MLP neurons of a small language model. Each row is named by its layer, matrix (gate and up: input weights) and neuron, and shows model dimensions 80-207. Each number is 128 + 32 x the weight over its row's rms, rounded and kept within 0 to 255. Numbers have three digits each. A neuron's up and down rows have the sign that makes its largest values positive.
After each neuron's rows, "fires on" lists the tokens most often at its 100 highest values on Wikipedia text that the model never trained on. A number after a token or word is its count.

L8.gate430:111081145105151087105136158078080135095118128079092097120130159165149166126115148082164169109208128185133130045136139169144166162114040074147106064104152173148134102105137081189085117187121103149140116116150135140050139102146106151195203139153094090170135123130150108061167170133136078120183098174101034104137132117087135126077093104125196142107056153130170118106139117113084141103078
L8.up430:073186125084103092179109078145145149106141126168071115107105104130179142098138169128137103103106141097088166104072166161119116158123169096136119184109119124103114167117069076122099166056127123206130131105157100163110073112105164155100165127111135133106192074113129143137095175103133084156139069110158150054101153140176111125081136178144121155128106184133155067190178145126142150138134
fires on: "re" 16, "le" 13, "e" 12, "im" 8, "ir" 8, "os" 5

L5.gate94:140115156183105120147148130123123162169075152148130100119114076034122088109127144099125096094066126154109174128065116077204082186116107095159060120124105140134154080096157187134119177186096108104137137148115115101133153142123120216141131128163127115101186167202129184163116188132136138111116153105130129039091079118119151155125145162130169142152133137182169098157155155135114128190127
L5.up94:122052109161129127147103144118129130152101112137108085125107135115161089114125131166172099101051178120157126137138112015243129107144122096168071118118133152170104090067158159109112215116118115121179115150105097114123143119107127141123148119226144116089145088164082135129117179179122118084144160105143148086080157046149178118109146166106079132132157146134140121196138143151108136174154
fires on: "ary" 41, "ative" 15, "ical" 13, "eral" 4

L4.gate173:122074132172125154132174203106119134115158118131125132154164163141121116160153110112096086151116116131146071076150121156124141097136124133185102135113098138165086131114121174167157131133153139133095121096136100117198112143135149083122147129151107144125093094158056102150100137129123130130181123078106073098195128090082149111130133099132131131108063152117145083120183107088154137150113
L4.up173:144107092138108081097106165089123134135143105133116129094138107100094089108125115196176130154189199136142175156074070167036151138171112122210129171140094116038114095147081126101098132188151164141145110126206117158133122125123101143146232156120176082109126103116088161207105085129137115133085117126151111095143120148142142136170125131124065119170103136181089135158123133135101126126100
fires on: "p" 26, " of" 14, "ow" 10, " K" 8, "iew" 4

L4.gate169:157111145105116174150148151116149143062144082119124114149119125080138084102104100148151111213124131100110125076149166106107117116092167109183119144122133059163144186171103136145116174136144168118083138090113149136078125120131076100110072121169116127112145141146127068143098158095142147066116101167077112082137169132130000170128110127073101144084097173138120100103127126111099100113109
L4.up169:104147186086101122101093130110075111145136193152087162166133086125157076094174121153139147075099091144136103139161149119104129133086108110163110153155121171168143136123083142034113123066155127177145107127091171167100149165145157096142148123147156097098107113131138158101131107131118177193123174154139184134073066097124116071044110123124128104193089113119097144126153134175092169127153
fires on: "\n" 96

L8.gate278:148084133155083140194131114162123148071039116140136142161135152129094126177104149143107103139126088171134137107157123086122176090141108128152125118149142138172192162128093112154143169126128143113117180144114110096157186089136151157108116129034148098121132132116106103137131147067154122181150102162081094072140164145103049104181116095114125133174096122119194094141167194138064145130124
L8.up278:167125163105090129067093112198104073139160133124091129135112110110128110156125129096145153137035081133168134193170101054098058080127194191110135134131119185143133185123089123134132093110167118106124100132160149143102191130131118154117138126069134097102106128128133144117149128122137147218113070128104085115136143140130107132125108177124109088124119168135096113107135137158080147146105
fires on: "\n" 29, " a" 9, "er" 8, "ic" 6, " (" 5

L7.gate264:086178123213133085104111175115121163167094135130110055131163093113085187161098091059116098082155147093114109151134144162096117116089183102170188181139181124088075163135142118137142118159162080110166131135134147144163168131133113169115194132124114040134161102128075133087119090114128064177084082100127136232165183120123137062146146117130134146150093131134172080124147129074214138115119
L7.up264:121140130173116074114139186103090122123088083106133029125144155155114101163068148150038136161186131082120139137117168117081084118130132134151155096136197098081090074125102098103133167169163086102110113164169146119176105167128132123153176137160084088146129104130114075121129124126147022169080122113087140125176202104141135109079154118120152147125101139127138142099152083114149130141171
fires on: " |" 68, "2" 9, "." 4

L6.gate433:137151116121108122159054131137154138134113143110150079149141171107103173122157117113100090156108164134118079142130148154065162129155105049125148135106121138093115215140123102133130116069112071173121140143132125134145158147132105138164177144104123137181068099134153173152166128116116082218137127118130113117118142089093187121089098120136118067111162138141145122086108116076104126132132
L6.up433:158161104067147186132054124160151125079118143185165105136097089090085102079180137102118066049096150156106122115144170096191150161137086061086081110132155133138180151118084165145095075096144087165225130148117157121092135109128081138134111173067110176168126128143117168111144130140113140164138117156134067098115124104119129168160127122095126127090077125168176133178068172138071144119153
fires on: "," 85, ":" 8

L5.gate310:117139159158109056156162138096112174147121077074132105180149164086172133166120168076185115107138177073125125098121145124124170105116090132122114154088121126123130124134187065124105103143083159143072121101104163064140173097170171118159068138147121098093176124087095098124143147133051102152154117126127122144133168116114113107132132126153156066184106127160125109195119156121135181145118
L5.up310:101138101101143137123144133081179083129074147160125147142138150094111158132150047134191142154086122106118099185095148118176136091106172111145164106182154144133127143102177141101226111086104117165114199137122093148163091121109089117168145130116241130134144137167108139077103108138125084078129099140134127112110160176172165123144088154170169105141107155135126137101166112119143106125039
fires on: "ol" 42, "ure" 21, "c" 10, "h" 6

L4.gate429:191115166117073148171143125137142114108132162118082079138114124100179135112142098142133132122069160140161081108201182101124171110098157115172146097121103189133108182170156109159145131139163146102114095128154167145107113130134126122133120107140166131083140147133130112137137143155122143122130110166123123099197109093109104145129108167115151120130073127107128156093133135144050135104154
L4.up429:144141171112130155139074192103138147108148188115092095071082081105149152085139149191116123115083148123087098130145135107118189130053137117171104099153131115124111114095152168142153181183126141116087124170089100139149127096158145135118155084129142093117156123157155141063133114182156173143137157167079126064133135114134113114112148150116142145125095127118125165087103162158000127088149
fires on: "." 43, "\n" 32, "," 7

L6.gate290:097118086070138082133132114071151141160118126140097167165187159141133069092171158147127139131100148077198149151121137137113141176085118108107125040110135115115164154136096088117120146091107094181129140115121079175134111116113140129122173189137125139106085124119083122091113053105118148149095093140105149097061083089132109151183103143100148118113149114117112142198178182167139182124111
L6.up290:092105124120160134114107132080065115120150117129089182144141168138119093109176112131137130139119118140188154092077135194142191162133117142141123064102057119123181069144109110132123156057171164156121150168149115167111104097140126055120155162174112084053112157082082131100078095147113165174103100108137147129122087151119106105179127101142156159163115115098098135130124152158115185130116
fires on: ":" 18, ";" 17, "," 13, "led" 6, " p" 6

L8.gate139:075106130092107165121133130127083097144113157104111164139110175158131111100149149156135114138109048140172135103090173122101174140078159116108145124079112140120116176100138094140132110110158184111192139169108129158072124109119153170086172141144099108106100150098085066119148089085130171108137117210117095103226110171121077149146133119119167118136127144107142110135175143125144105074095
L8.up139:157093114143128134200130126107142068111115180143114154131154131138125084121129132168073120104154136144139166158114138149153140142130116132103145113083168049144122083108122123104124156150136206175115158184116020106071141138118169098080212102112139110102120148108164093092160121144131115146121134084143123113132152141107112122107087124124173104186174092127078149193134141153151148135135
fires on: "," 73, ":" 10, ";" 5, "or" 4

L8.gate207:159135188108092111163097140173147191090123108136083137149145187126229099181094119143180141154146141111137144160119136146144094122125202061164129140106107098083162113076107065148070127140156146123136202172100123085127137122117153082140116151122118105193036174116145083118117203110071169140144103106136117122109132095092147136184143112137116081031150131145197100140127107135120137139127
L8.up207:130096144127092148202090178041108171128081127117165154143103150078136147083084084101087095108149151145144135095106102113138058134160179135142128172119145169141113100156071138179163103128172096143106090121193162170106131128102102132122144176155140160107115097141125126122149110160166153097103174124138154162092151070142146093101155088132193119130175105155098111168136110179142091104096
fires on: " a" 12, "em" 10, " of" 8, "ad" 7, "f" 7, "qu" 6

L7.gate98:108140197113109126125092074110099134158132098138131118206127137096151130164119156120122146055124096128102081058075146115130134115223127161159164085125100078141115127128158105163112140101088157177104152125084171148159199139157058077149111136180151160144158149101164179092119130176137064131066102176165113108078121169147158170152145124126117181113112104124073116113131138101113163131113
L7.up98:131115138115094147090123099140123080088137149112042083179077062111165168071156128058111142157093094132129122134134137067126197156097149116083080134135125114122107112088083116153113170178149122170119112113174107120140121109121101125077166115095120084185135117150089145119102125129154124092157147156131077077124138081101175114085133184142140150128116168096094122108162153099096128102130
fires on: "i" 38, "ri" 19, "ue" 13, "u" 9, "om" 9, " ro" 5

L4.gate409:091149137142091125136119161073112100157100138118097183121148145144126113115127106168179081128082096121142178091076142139167186101068101093126144155114092098100162104094064081113111166117134121140121123151105103063098071115124122071104132140106111124133116118101124135107076091086128113033111128140109039100146152090137127149190135130144128119157136139101126147135162156130162140117158
L4.up409:110156086089132166111117143064117152126105132134082098174149175127140078107106162108139104077158101114136112107082173131152121125120132119056122157148148131070115101088112191166108123082148121154101130166057124127100113129155145108128116138117160109146092110107106154058119116106130136132127137113134126093134170127131129167142129155139135141104174142173181115138190147180220152118122
fires on: "." 27, ";" 19, " when" 12, " where" 11, "," 9, " /" 7

L7.gate47:114128142150162111121136123123120106129134135086125088082128154132143133157173168147138155155202147128181162116171154147166135178109141155172126120128159125058142107197143036140122106159102134083114154153128141100098108100119129135092130135150105109103116081088051062145100149201145128165170098102065096122173179113117065097108167100118146109136089141158153097124130073089122092126127
L7.up47:184151158161095078144123117138114183115107107045167083139142170134099146103185148135126111152144111139135129144119113166128113104109112147208081126132102193132101154154085122106181072152105115140096139075122110145178112111134122056135210135109075132141089107124080078109133094139179144186120069109122162151174155131162146075127202092085104125131087137148155138126162141169101168088151
fires on: "9" 26, "." 23, "1" 15, " |" 12, "8" 9

L5.gate280:122162103102081112126082114132151110159086105122186065141085140144085126155095131095161147083146141092073147132116100161112069119193128025149146106111132115098103117141171117092157122137137093124115150127122146111123136142149137122082117105145144140138066106112196143136153140119150136157137127115163001164175092197139254106128141141122145137106136122174115138138157141079122152174138
L5.up280:137088165100104168153140134167119129123134134116150060106047125169101119124141146074101125119107101135120136136108119147039131049138151100084155144134171108130123184146179110108154147127127085040162096149103086119128137093155126109118196114144092128127150094141134127192149146159147139124151163126190072174193142130142213084160121126138106192113124127114079124110161170093061164105092
fires on: "y" 24, "h" 13, "ic" 8, "r" 6, "al" 4, "id" 4

L4.gate434:129170128137144109113084125143141099111173160131134169083159125197143148137117162121096090143111100134169111133107094132145162187097131108227082119157072155197138152105122099160131140135150146138130148129103115119208134111062136055122155202108125110174096202128102140121082167137110141147147151078156140100103116122055099087134138117075049098132139139108176168149145093103135179135136
L4.up434:103113098152132126129071177145151110115172186102133177113127186112170110085143137176095121157067125106164151059167112113082132138131146153163088123138158114175120187114137123143148105123162122074129146152103141154145132058077147084092146112107138155115075130135171074143132122128098150135104158118119155080162100129097146152170096150106126118103134131101101125085114126174122131165122
fires on: " an" 38, "ot" 17, "°" 7, "em" 5, "qu" 5, " l" 4

L6.gate129:095097083136096160085096151114078091119149141133136144095126144155107132123124120154128109163109137128093169133169097211127184133177124182169130144166190074079190204133115125132142101120144200089111134133068099137092082142129101078112150197134139105088078133134123126108161094124131160122066116175115085123081094097105135136166127091133124158129106139157126123092144141139092150147151
L6.up129:100128114101105158156094117146138096117087186150122103060153134089084111113216124140158099120125145109075192122118148148173126148142151096144139132082128130058140156116161157136143090090150117145150162096047090110105098106112121076131148185133112162098029133125118118104121077107134148160094143117119109159113144128127083114171112138109081086153101107134091151147147161162124090105136
fires on: "ed" 39, "ut" 7, "ated" 7, "if" 5, "ing" 4

L7.gate120:111091182167103088111137124107104115057143100090128086116175184095139155147093169068125126120179159156095075131044130140076103133109123129176134136130147123076106153134165103154113145216111108121137174083208181124129122152173057133148192114157105075197123125132056138155143132046132090189117106173094147135094128124079177148125098105092119117159129132177125113091126125104150145132115
L7.up120:130189157106097124111108078088088173079127117084108167124141139128077190144178097090126154119121120136091134097091192119093136140129124149153137109102076120166123151196145127149076080103159117065181142096150125143127120092109102130147152093144135080104172158118123111058146087101135150149171165139072095137134142152129100085129142115151194079174089150066096106126198112168093148137169
fires on: "re" 41, "le" 14, "he" 13, "ou" 11, "ro" 7, "iv" 4

L5.gate303:106198081138127123103166149153106119171118093183188157168171105114083113157079133099111142105188135111070092173160094141163064085113112091124148172146166157102102164139156167140180025155168110180109118137082153123148141143151079182144085138131136131153065139108093131086129089109156089152096121123128123173145140174120177123125099126124063138149114157228131108094123147113145161122139
L5.up303:157148083128130117138171187086118111144076155160111137150092131129120116145100141121159121107119114069090147142118140027162170148086108089153170141124104135135153116125133166097136129129118080228124095099076151092155137095137132137117040132083132132104085189136105169135155115135117097151151109122168070091125116162181174120101189084167120119122168112169145146077106166110112153112110
fires on: "ess" 18, "," 13, "im" 7, "om" 6, "ific" 6, " c" 4

L6.gate292:119088153071134164117177146167166107142071118161135160115092097143135155044147110183148131154043164131168166163113103101164136159173116125080131107130086096144111181134103142172115132123106125123086121178102137112111111135115108091140206203134149101116093151159136161136132122172118207116173136160149121180070152095112135121148143140171154130189110132167094126155164123141100137131102
L6.up292:162094112101105110136097115142094113145069166174104193139069135106102135070199124141139122136044144100179152135143054144174127135158136176168147159108095108147171157140079188162086169153137147105098113139157154110149114133159146108112136140120149163118054166082130117104161140140137140166129188112134105088098184096120142164105140109162101120207120127141111078157073125151122135102152
fires on: "ut" 11, "g" 10, "iv" 8, "ir" 8, "ed" 8, "id" 6

L7.gate401:130128118122097147150120036068142163154100108110131131139135111099128095141064147168107134102043130118108170102160152103173181049155126191124133102118126071165148112140097143134131149122125154130077130153072142141153117113109185094166160138117114142165157103107195122099139145180156152174088111105117122109039116061121120144164145107187145101134132063154136121152091148187142118150098
L7.up401:125090138126108105178174147117145153176116087081171142155166182143116048119079130164219123141110142143166128091124078153085128044172127177112100145105161093104088111112095152152151166078099180180108121117109149178150111109111143121135171138156161088070090112114181127101128163139081165102050092072094104116141135040164096148057147151153111159164146105166147113118099142108166162184108
fires on: "7" 39, "9" 20, "8" 16, "5" 9, "6" 7, "4" 6

L4.gate15:125162101078094169158102098118137117107112179176133137179103175104097136110134125166187112155118127124119143141144175108158145118143149087090074084133161159147131209096098174180156133102125132181131149181072166148050135106109157125145097165115122165076119138140131137089076116097110117146079092184084115134108134060117023150138088129131139111101131150101163148136160209148125142136125
L4.up15:084126094121149095089102165101103084138153189112099178134131135143094109135167127112120102181144097116147157074114129187083100118136123130102112136119095051145134061109086105140122074102160192159127119133087100164147104137140137085130114109160097101140139169117114071118107105125108133087138105149165125135124093168100099132105139136139083145106117126085166142140137114155145170119120
fires on: "," 80, ";" 7, " –" 5, ")," 4

L4.gate421:128076124129128102127080106124150121119091147131120076082101168085117125154098088141091113167164105150150118111186185084170106103091111128150148134107134143116174149100117083142104065095144126125138135131094133157128140154125137138150106151144121155161108143156198147094138164143092074175130123083125129080117126117129083129113118165127127072064106129102209126050140102170102183119126
L4.up421:163150099071141134123127127155131118124104115159152099075066123076184150115092133138135088069184113138141094123163143163102118154149112113145116092131130136155150148124131148111120101027140142125138133159141107204095115058074132075142179183159138102158118152119161142120118157118136185164116179185094177112151157067152016144151148122098159109167126162161128172079180138141121160145137
fires on: " for" 32, ":" 16, " For" 7, " Total" 6, "," 4, " s" 4

L7.gate185:157138190135124128174140136143102126151144151100121165056087167152174072161112172158134142128128158130171190115182144067163122106104129130123124101060156108152156133131109114156115113091099145091105110128101115077107088071157116077150127167142084170187063134127119127160061124153104109111106070137208200148127138122119101158168104125164122086094151107160103155154157065176147163069134
L7.up185:143177114110112116152057188154134126144171122088094133159134126135059109156127082166158127141167129122171145136192083056161099190075111159097179186130108177161089152158083114112109095059163132085145098098125117147159196132163097141069076090127148135094144116152117170129130099128161132106120145122089107081154158102156129099145161096096134148093150144100132096152109116121121131085155
fires on: " of" 22, "ad" 10, "um" 7, "ian" 6, "ist" 6

L5.gate445:127211170093150086112143146094141107149142109120093176125101139140116157078162111192078116143124130116151107119130165103191165148097105103159173124114117132119109127173133126108137122137100129176097128150157087130104141110126133112101151070121131146058144120127087131107087068174123102114168095128137095077080134178161075124157144157120086119234119132136113155132117173126078188199143
L5.up445:079183122119164148123110100167080107125162131123150255179105133139152119131147140129140121185171145152157151125100111136183111168125121168137119107132131163127117173173098222124137128127136129191113120170114129103148142109114150138114071112108111150131119138117121102137142087111114144094123138154166185106029125133132080116127142111167131146172109129149096130159080121149140115139139
fires on: "." 100

L8.gate389:134094195133075133157153084110125165151176091115144107161130140096190183133078177101090110104130241155125135128131134132099148061161131093147152136150142106165083141175125052080111187158065140100115134141134090092090143118132098159156194117110149148161149089119136159160122217136159151199148138107131081169114155139091125131121118142159144090108143119137161096125101114103090170143071
L8.up389:145142071146111143076149133069154127097118122162152190133101144100141184132105131115137128133127180151115108202160155102109135147124119092092199118154120118095126209160134158151130096148145133109046155133192159063087127107134091167160123142172150125104140108105059170161126127126214134097148147200167084115149109157100130168086087156162110193074083154095094168149105127159124141091120
fires on: "ir" 18, "t" 16, "ath" 12, "ig" 8, "or" 6

L7.gate15:118136138153098163122109185126095139105190082154128157166134138099122118134098134140144083137172124136092125091103084109116105131075107087144122177153178177126120141147126117132112038108166124103110127087161208106147150150131110117136069141140135082174084062110061129085189182134075094072145164129089158110138177137139143125078120084101109135159111173156108126062084093102157145159135
L7.up15:146075115152108138078116131105124101097121137126118210055140135179147105105102167132117103160143140139176116109136117178127109159132179134095081167130138117134102111092105131139148119147105151144105112100071138157142107092135155088161139170131124102102137213151088163148130142083137083130103123143111181088166132120116145129167091146051126147093113086149114078170126116212175148151129
fires on: "A" 19, "2" 12, "he" 11, "H" 7, "I" 6, "if" 4

L5.gate371:124156142157133145106100164156135117135135131110132091141147063138131147105143136110115131154140158101108118152106120099136133119143134134186157113128136144101127174182175121127165064169127090153104133124146127148144161146164104140110160124115136147153086131127109151114147075139136109200150141154155120150200123164162211106111146143138081174139126141185121136150130127107107151178144
L5.up371:133132134170132120098165091144135153121146101048151092091129051138091181108144125070127109159135150116174134188071134144160137125108109176149126164108160124080145132150161079118150152164144151068112133114133100123174133122117103142121255091126156090141114128081157154113102110175170145162122149134125114109169159180156222124179161179125123146087109138124130099080141129136121117142136
fires on: "." 46, "al" 12, "y" 6, "el" 4, "ly" 4, "ol" 4

L6.gate44:132133116131129099144123165133110086122195149068096161145133121163109103179136133070153098182163150111126133101206120180183125190075128140119120129108125155087098087063132117138128077136144134187129139124072137131107138141117127152136063119146119077128163091134103069142152098153085069105120118123114193132150138121113146175097120139085105105108061147145141146133104097112159141103156
L6.up44:120139064150106086124116101105115114131129136129071152082163143154099065159097116061177126110195173146164157127165065145179103158086085084099131176107168194067110125083146116201108155160150098142182101118125150075117169142118107132102106141063118118184138042123091131136154104137134093129147113131109137117116158091138156150114103179064133124119051165149131124113118145132120170097156
fires on: "A" 19, "1" 17, "2" 15, "8" 8, "0" 6, "3" 5

L8.gate379:171194180066169105146089104112141093145165090122139082137191170124147203143109188154141139149121134163118134108108123107143132143141123108129134079112089166076072168108129119097148105180083123127105107138085138141131113135106142109136148141077072188158050114109211146139143114075147176157162133095119123118135171134101130077130099158165133112154104121135065142117137086050135098142133
L8.up379:165085138128114089105148196079136121151113179155033074171114094112114136138108169063123087099151093193130156085125076123128096140041126116099140116157123126172115123085101130132191170144154133069127147115161185111075129141144093113157159126100140168228161158161122151076117141115135112121108101098091101187077180108142172128100105138152173160105102155133132124093112140132187176063137
fires on: "i" 18, "." 15, "y" 13, "z" 11, "ey" 9, "ell" 9

L7.gate142:164170083143104095151112105186134116133131138186167107185164093098111144178083146210112164152153145057104150209152158118149116103168178137118118156149141143126081164189157180168112142116108139106052104127085097140126117136167121143157103156098141133142091116151069099152202118149128130124136103159111132121111140148092080098140133037184122130205121150150080145075127159070175133099131
L7.up142:060140107101130091121089127115171122134155141132108085144108163125098106161167153184154133154145093118107141134135136089119184149155104138131148113111165084130119078152095153154134122099129126150072175093163122128135181110098109163095142100144104139133127086148152092093159090102097126170144099121175041087122094113171095081204091124126120117166106122091067125137143130115050107113091
fires on: " |" 28, " " 19, " (" 12, ";" 12, " V" 11, " was" 6

L7.gate114:118165128160125194093164158097163130145183151109208065119126196109184139098137172071105111164085114134118132168092125158082084107142119110076204094140112092074026137101212174128159147118125117113143165082114140160114117147177087127162132164118094107113070066087126096147103104088092132123137132125133128164093116188131173125139103107124152107101152142171177144137100104074146142089113
L7.up114:135155089118078141093126078090106110082080182149073075128045110072130125105154152081077174168130126188115109086144119050107121058111090142110121097130030102124117123102120137153129165164128108082100120058157160142174147126178105138102135107063138119182117134101136112119157202088149143192132154161146065076099079151110127114091168125157120199092112118079153110144095117117107073091145
fires on: "id" 30, "ri" 15, "em" 9, "ra" 6, "ell" 5, "i" 5

L4.gate126:101102104182135119139105144178118136137118168121106111111149093182160087136131166094139107158162147133089098102111131204098063111081144134136116120152140112102115076141149064137141122127171162139139142133130124130136135117148158117156064151151143134154118175128129052110123152096110091143176091149089119158233136069139070145069095119062125131091052148106132158147135113121111158127130
L4.up126:118120114136160112152100157233123138145152171114104148163112122198119093170136139100104077181214090069107119111148117117133116155091125193136147109165130130131123091111143159128138088124119127122118098075115105095182159136157133140118134095194108113192123165109104107108103134140117139138135057150133130150124188146121170108046113133065090113059092094066115112179173105130148092074099
fires on: "." 67, " as" 19

L5.gate294:122235147125159101135136162092147157126189109117096159111120113117109146076126129199094129162123153099158151113126175149197148141124125144126179108129081131099130120131164121157131114183108152174079098106094119130139131137158150110120190107170137117084114136152083103122081084148143085124152096133166111099096125198160113128180145159156118125179139127138115152084122164175112184156117
L5.up294:091141153136140120125136121131134101114164109127116255104064135174147121136109143109136134146173121158218164095122129168181118166142123185131078125112134124159151132124123169131139095133169166163126121159118117085139136104093138118122062111149099140109133142097086066111099135162124157062127107119165127090040129117114076122109145113142115137164098119096104122152127086198139126148127
fires on: "." 100

L8.gate121:121112158166060125114144115106144144192091061099121098155158143097163112191138191091165167133108139059175128136133153115117161101132149128143129160164191157124125137154158050159133107143123135122154170136067135112114108141157180096128147137112131115121190121093109102151143158122139169193130180096176166142183173128099187116113137092158137117136116107090162096138151125131161149179153
L8.up121:132174121103147140111076154169166160167119181176156112117152147153201131095142143102190139149118113122145111158118145139063128167063178066122101146176179108162166111122117145139126109125107081130095158142130116168130136124126136081129123121117172119147069149132032172143089151089106189093156080102095117110107156108135154132147158152203100131075129117145135119171175171156135103133105
fires on: "th" 19, "h" 19, "our" 11, "at" 10, "em" 9, "c" 8

L7.gate215:090095101099131102186143150073119149029104077156142099122220092134150147116137126071116169091158137099091111123068158155099159048156162127058172080106135134149148144134098096113114129179124060109068164124127119128083106120135112130097178199103123150155104113123107079145143122118103186125067115154132121203134136144106090122202101089177102093135133128101156136131158097158152143103086
L7.up215:078148156132102098094094126096063171134091102080151102207143074146093123166143093107145118117087105094137159108111195055128194135207078138078147126136145092121134125204133150142106181150208043126123133063115065097120130076150163179154073146133124133156206108122190138130165098117099110153146179106151105144107095130119126150124128145101150108112124104084093145129105139114110096110109
fires on: " |" 33, " " 16, " En" 15, " -" 9, " D" 7

L7.gate86:111180111154142119104095180106148084191149137172102096179142137096143135121128124141069128151152094092088101130076099106148178108111100055089168165126123076110141127151098085151136165128131109143111138145151099114218140151133090114161095107105136119131078123159142164113125082057103164116103146122115115154062123141154178154125115182150149161090162117179128099077161092108100144127127
L7.up86:162107133126105159142094174108145090087146120123165095119127156103127185069086146040149123185124099150081075168100114185112161126093135070112164135134077149088125082092080103149147124126134118099090165117168133110123146073163088160143149161110124078135118164128104128152108090130092125091129128151161126146046111136139134140132120123079133121102160144144223103093082129095067176162101
fires on: "o" 27, "ot" 15, "-" 7, "r" 6

L7.gate144:085063136123083049200120145117160120131109081073146106156159175088148107131177155168111118145115142120137135134189157056107175118096140093114145089133126103134140083163123094130118130062108094129109158129150138138133145090192179083099133177146100151110104151147180130159168142126121053186118089106101131111124114124121137135134136167115171088131126114144215100118116118165104202103126
L7.up144:097130134092119138105121179113139045106135154122139192149224190170091119134165141108117135149157119147172129142084138172160128101171104094195109108158130122114183135062080099136166149061164126111142140102176126159118077112149146120126151181132099111183056193158150120163126157100081125174122138119149105137117119129155124118118120160138176102134079120123141113112082099147121095064112
fires on: ":" 42, ")" 12, "," 8, "8" 6, " (" 4

L5.gate91:126187080116139125154108091141134219159191083135095152131086130144121075133140132185128132150125139107134136109142115174189108164152103083151168103158099134119088184199106110147147165150122143152097116108076129165085132128162156111115116084114133092097135142149121095138142097120143144146083125154122131146092102125129082157113078171093094146187118139179092126164110144120102182134122
L5.up91:118171135123186167167163104162089152157172180140105213080088195153068075123108130092159122104127195166132169130154087165157117156027130084087112113122107160133137139112131173132118133081116144183084128171084139118158150106097163122126071105145139108139160163094094102138140135157137111150176101135164109133068156126110123134130118099121135205142128143133078104170115177176153122097136
fires on: "." 100

L4.gate216:145090184110143162091074128120112158115125073148098156101119127118181077102094149177163108084139078171155112091181169086162101050149182108133141094119159103212134140129129080126162150129152133091080096065170101127118141089078081160124009127176109128137100114113094118116100105102184178103162142159104117094111114110077071155097135134091107172152134150123024105152150140125088135111130
L4.up216:120170150111141103139099122153091108137158172168150131196139036137145123124118158174169121161107093072088140120164094082122124108101113110144126101176107144182112122158137164160121142162115152095097109126120145137130154102148180117088050125157182122104159153117146141102094159127150159130142108148173161110117132065194051153110164160138079135209127127146134182143197152153083122107123
fires on: "\n" 80, " &" 7

L5.gate106:126148194105127114132149077145119153162148188167119134140151191108119073091179131167140169171137122115097116088164102146196187141088115125152247117144112130126138178155092128070136177122099135136109113082103152108108101146146123151129113089118138129129222162143103153214067126130164124110088161080161079132128079128176086138107132122139103131118148100164141147115087115099062072159118
L5.up106:160122086205132116115116120136104151149131143107111142125185108148139209154058159106103151116136072118106108106050105070103158109143151095149216139110118147161116140126096117013137128124120151136114135102181135164117139141120121114138151130137153123069119119142158128182129089116159181064138102128131092180092095100194121111064163126114111134110153127057082155096145107162136131105123
fires on: "[" 17, "ier" 15, "rom" 11, "ch" 11, "ute" 7, "mer" 7

L7.gate447:120129115147071129104125090086115094055086097111136109146097108128144130141082128139093144120115154103127120163116123167106136121095100124134118124125124126178149127165154127182130151133130129157142123066103131142063149126141028128127211103134129040109122196108140160114186129115100105097107139141161097140074137172096147138122109186110094173098164146112123158170128131148056158060116
L7.up447:069118111148103148168092122148176072153186183096143102145172111139076118210136106070143141087134162117088138141097079148063160130105174099152119132126134110088110117155128070089150141113101145068118161126161091088107138168149107168126129106084120057129109155086199129119107141094131091168137169155078049103122113157152115107092121168097129071161125126158118110098120131084106132145145
fires on: "ar" 25, "ap" 14, "it" 8, "r" 7, "at" 7

L4.gate113:131103120158159150163109134114116124109177102113124181124083103161178112134111127190178090124124103151169145062147124145150152127151162115140147100153056129178137110082131144105102141092133147106152131142138148149131150096105124089094083150202110131096185116138120088193090140093119158056133092162117173084134087130140036153171131132107092091121111139081137121156144126130079109139122
L4.up113:150134156186129116145082121145088167170160164143156146160159094127161155144110140196138115093169130148057174153116069158085193136120132082120121113134067137153180099152163138136114095105127119150140126099152152104151157121108140121115096204137134139085140116151176163139134179147143120097153134113097187104100091149132061089094138086147106115154135104117120124166130155009040164130095
fires on: "\n" 99

L4.gate70:135145163170133116109081166195180038127117105089097063146094167143064122113086130119152113184111143145149143056132163139124129180124113176148159150155145114096115130145146104131137142099189180110113116138174117127113112150130182126083157154140130114135101109139117105076184125155129090183130142082129123108171214081113156125127136130103074162077108141074155142101145123172142112137151
L4.up70:122166149214112131100096161163145066175079151148089074207143148118071155120096143121133074123160114159119109084070114201097115096104145146175136178139125104049146116140147112080149065114154151173151111126180120084157134151150144129122147165136115107154133134109139145069120128147133111172116156130125115098155212152139161079158171136141086114147042154116083146091128087151187129153140
fires on: "." 93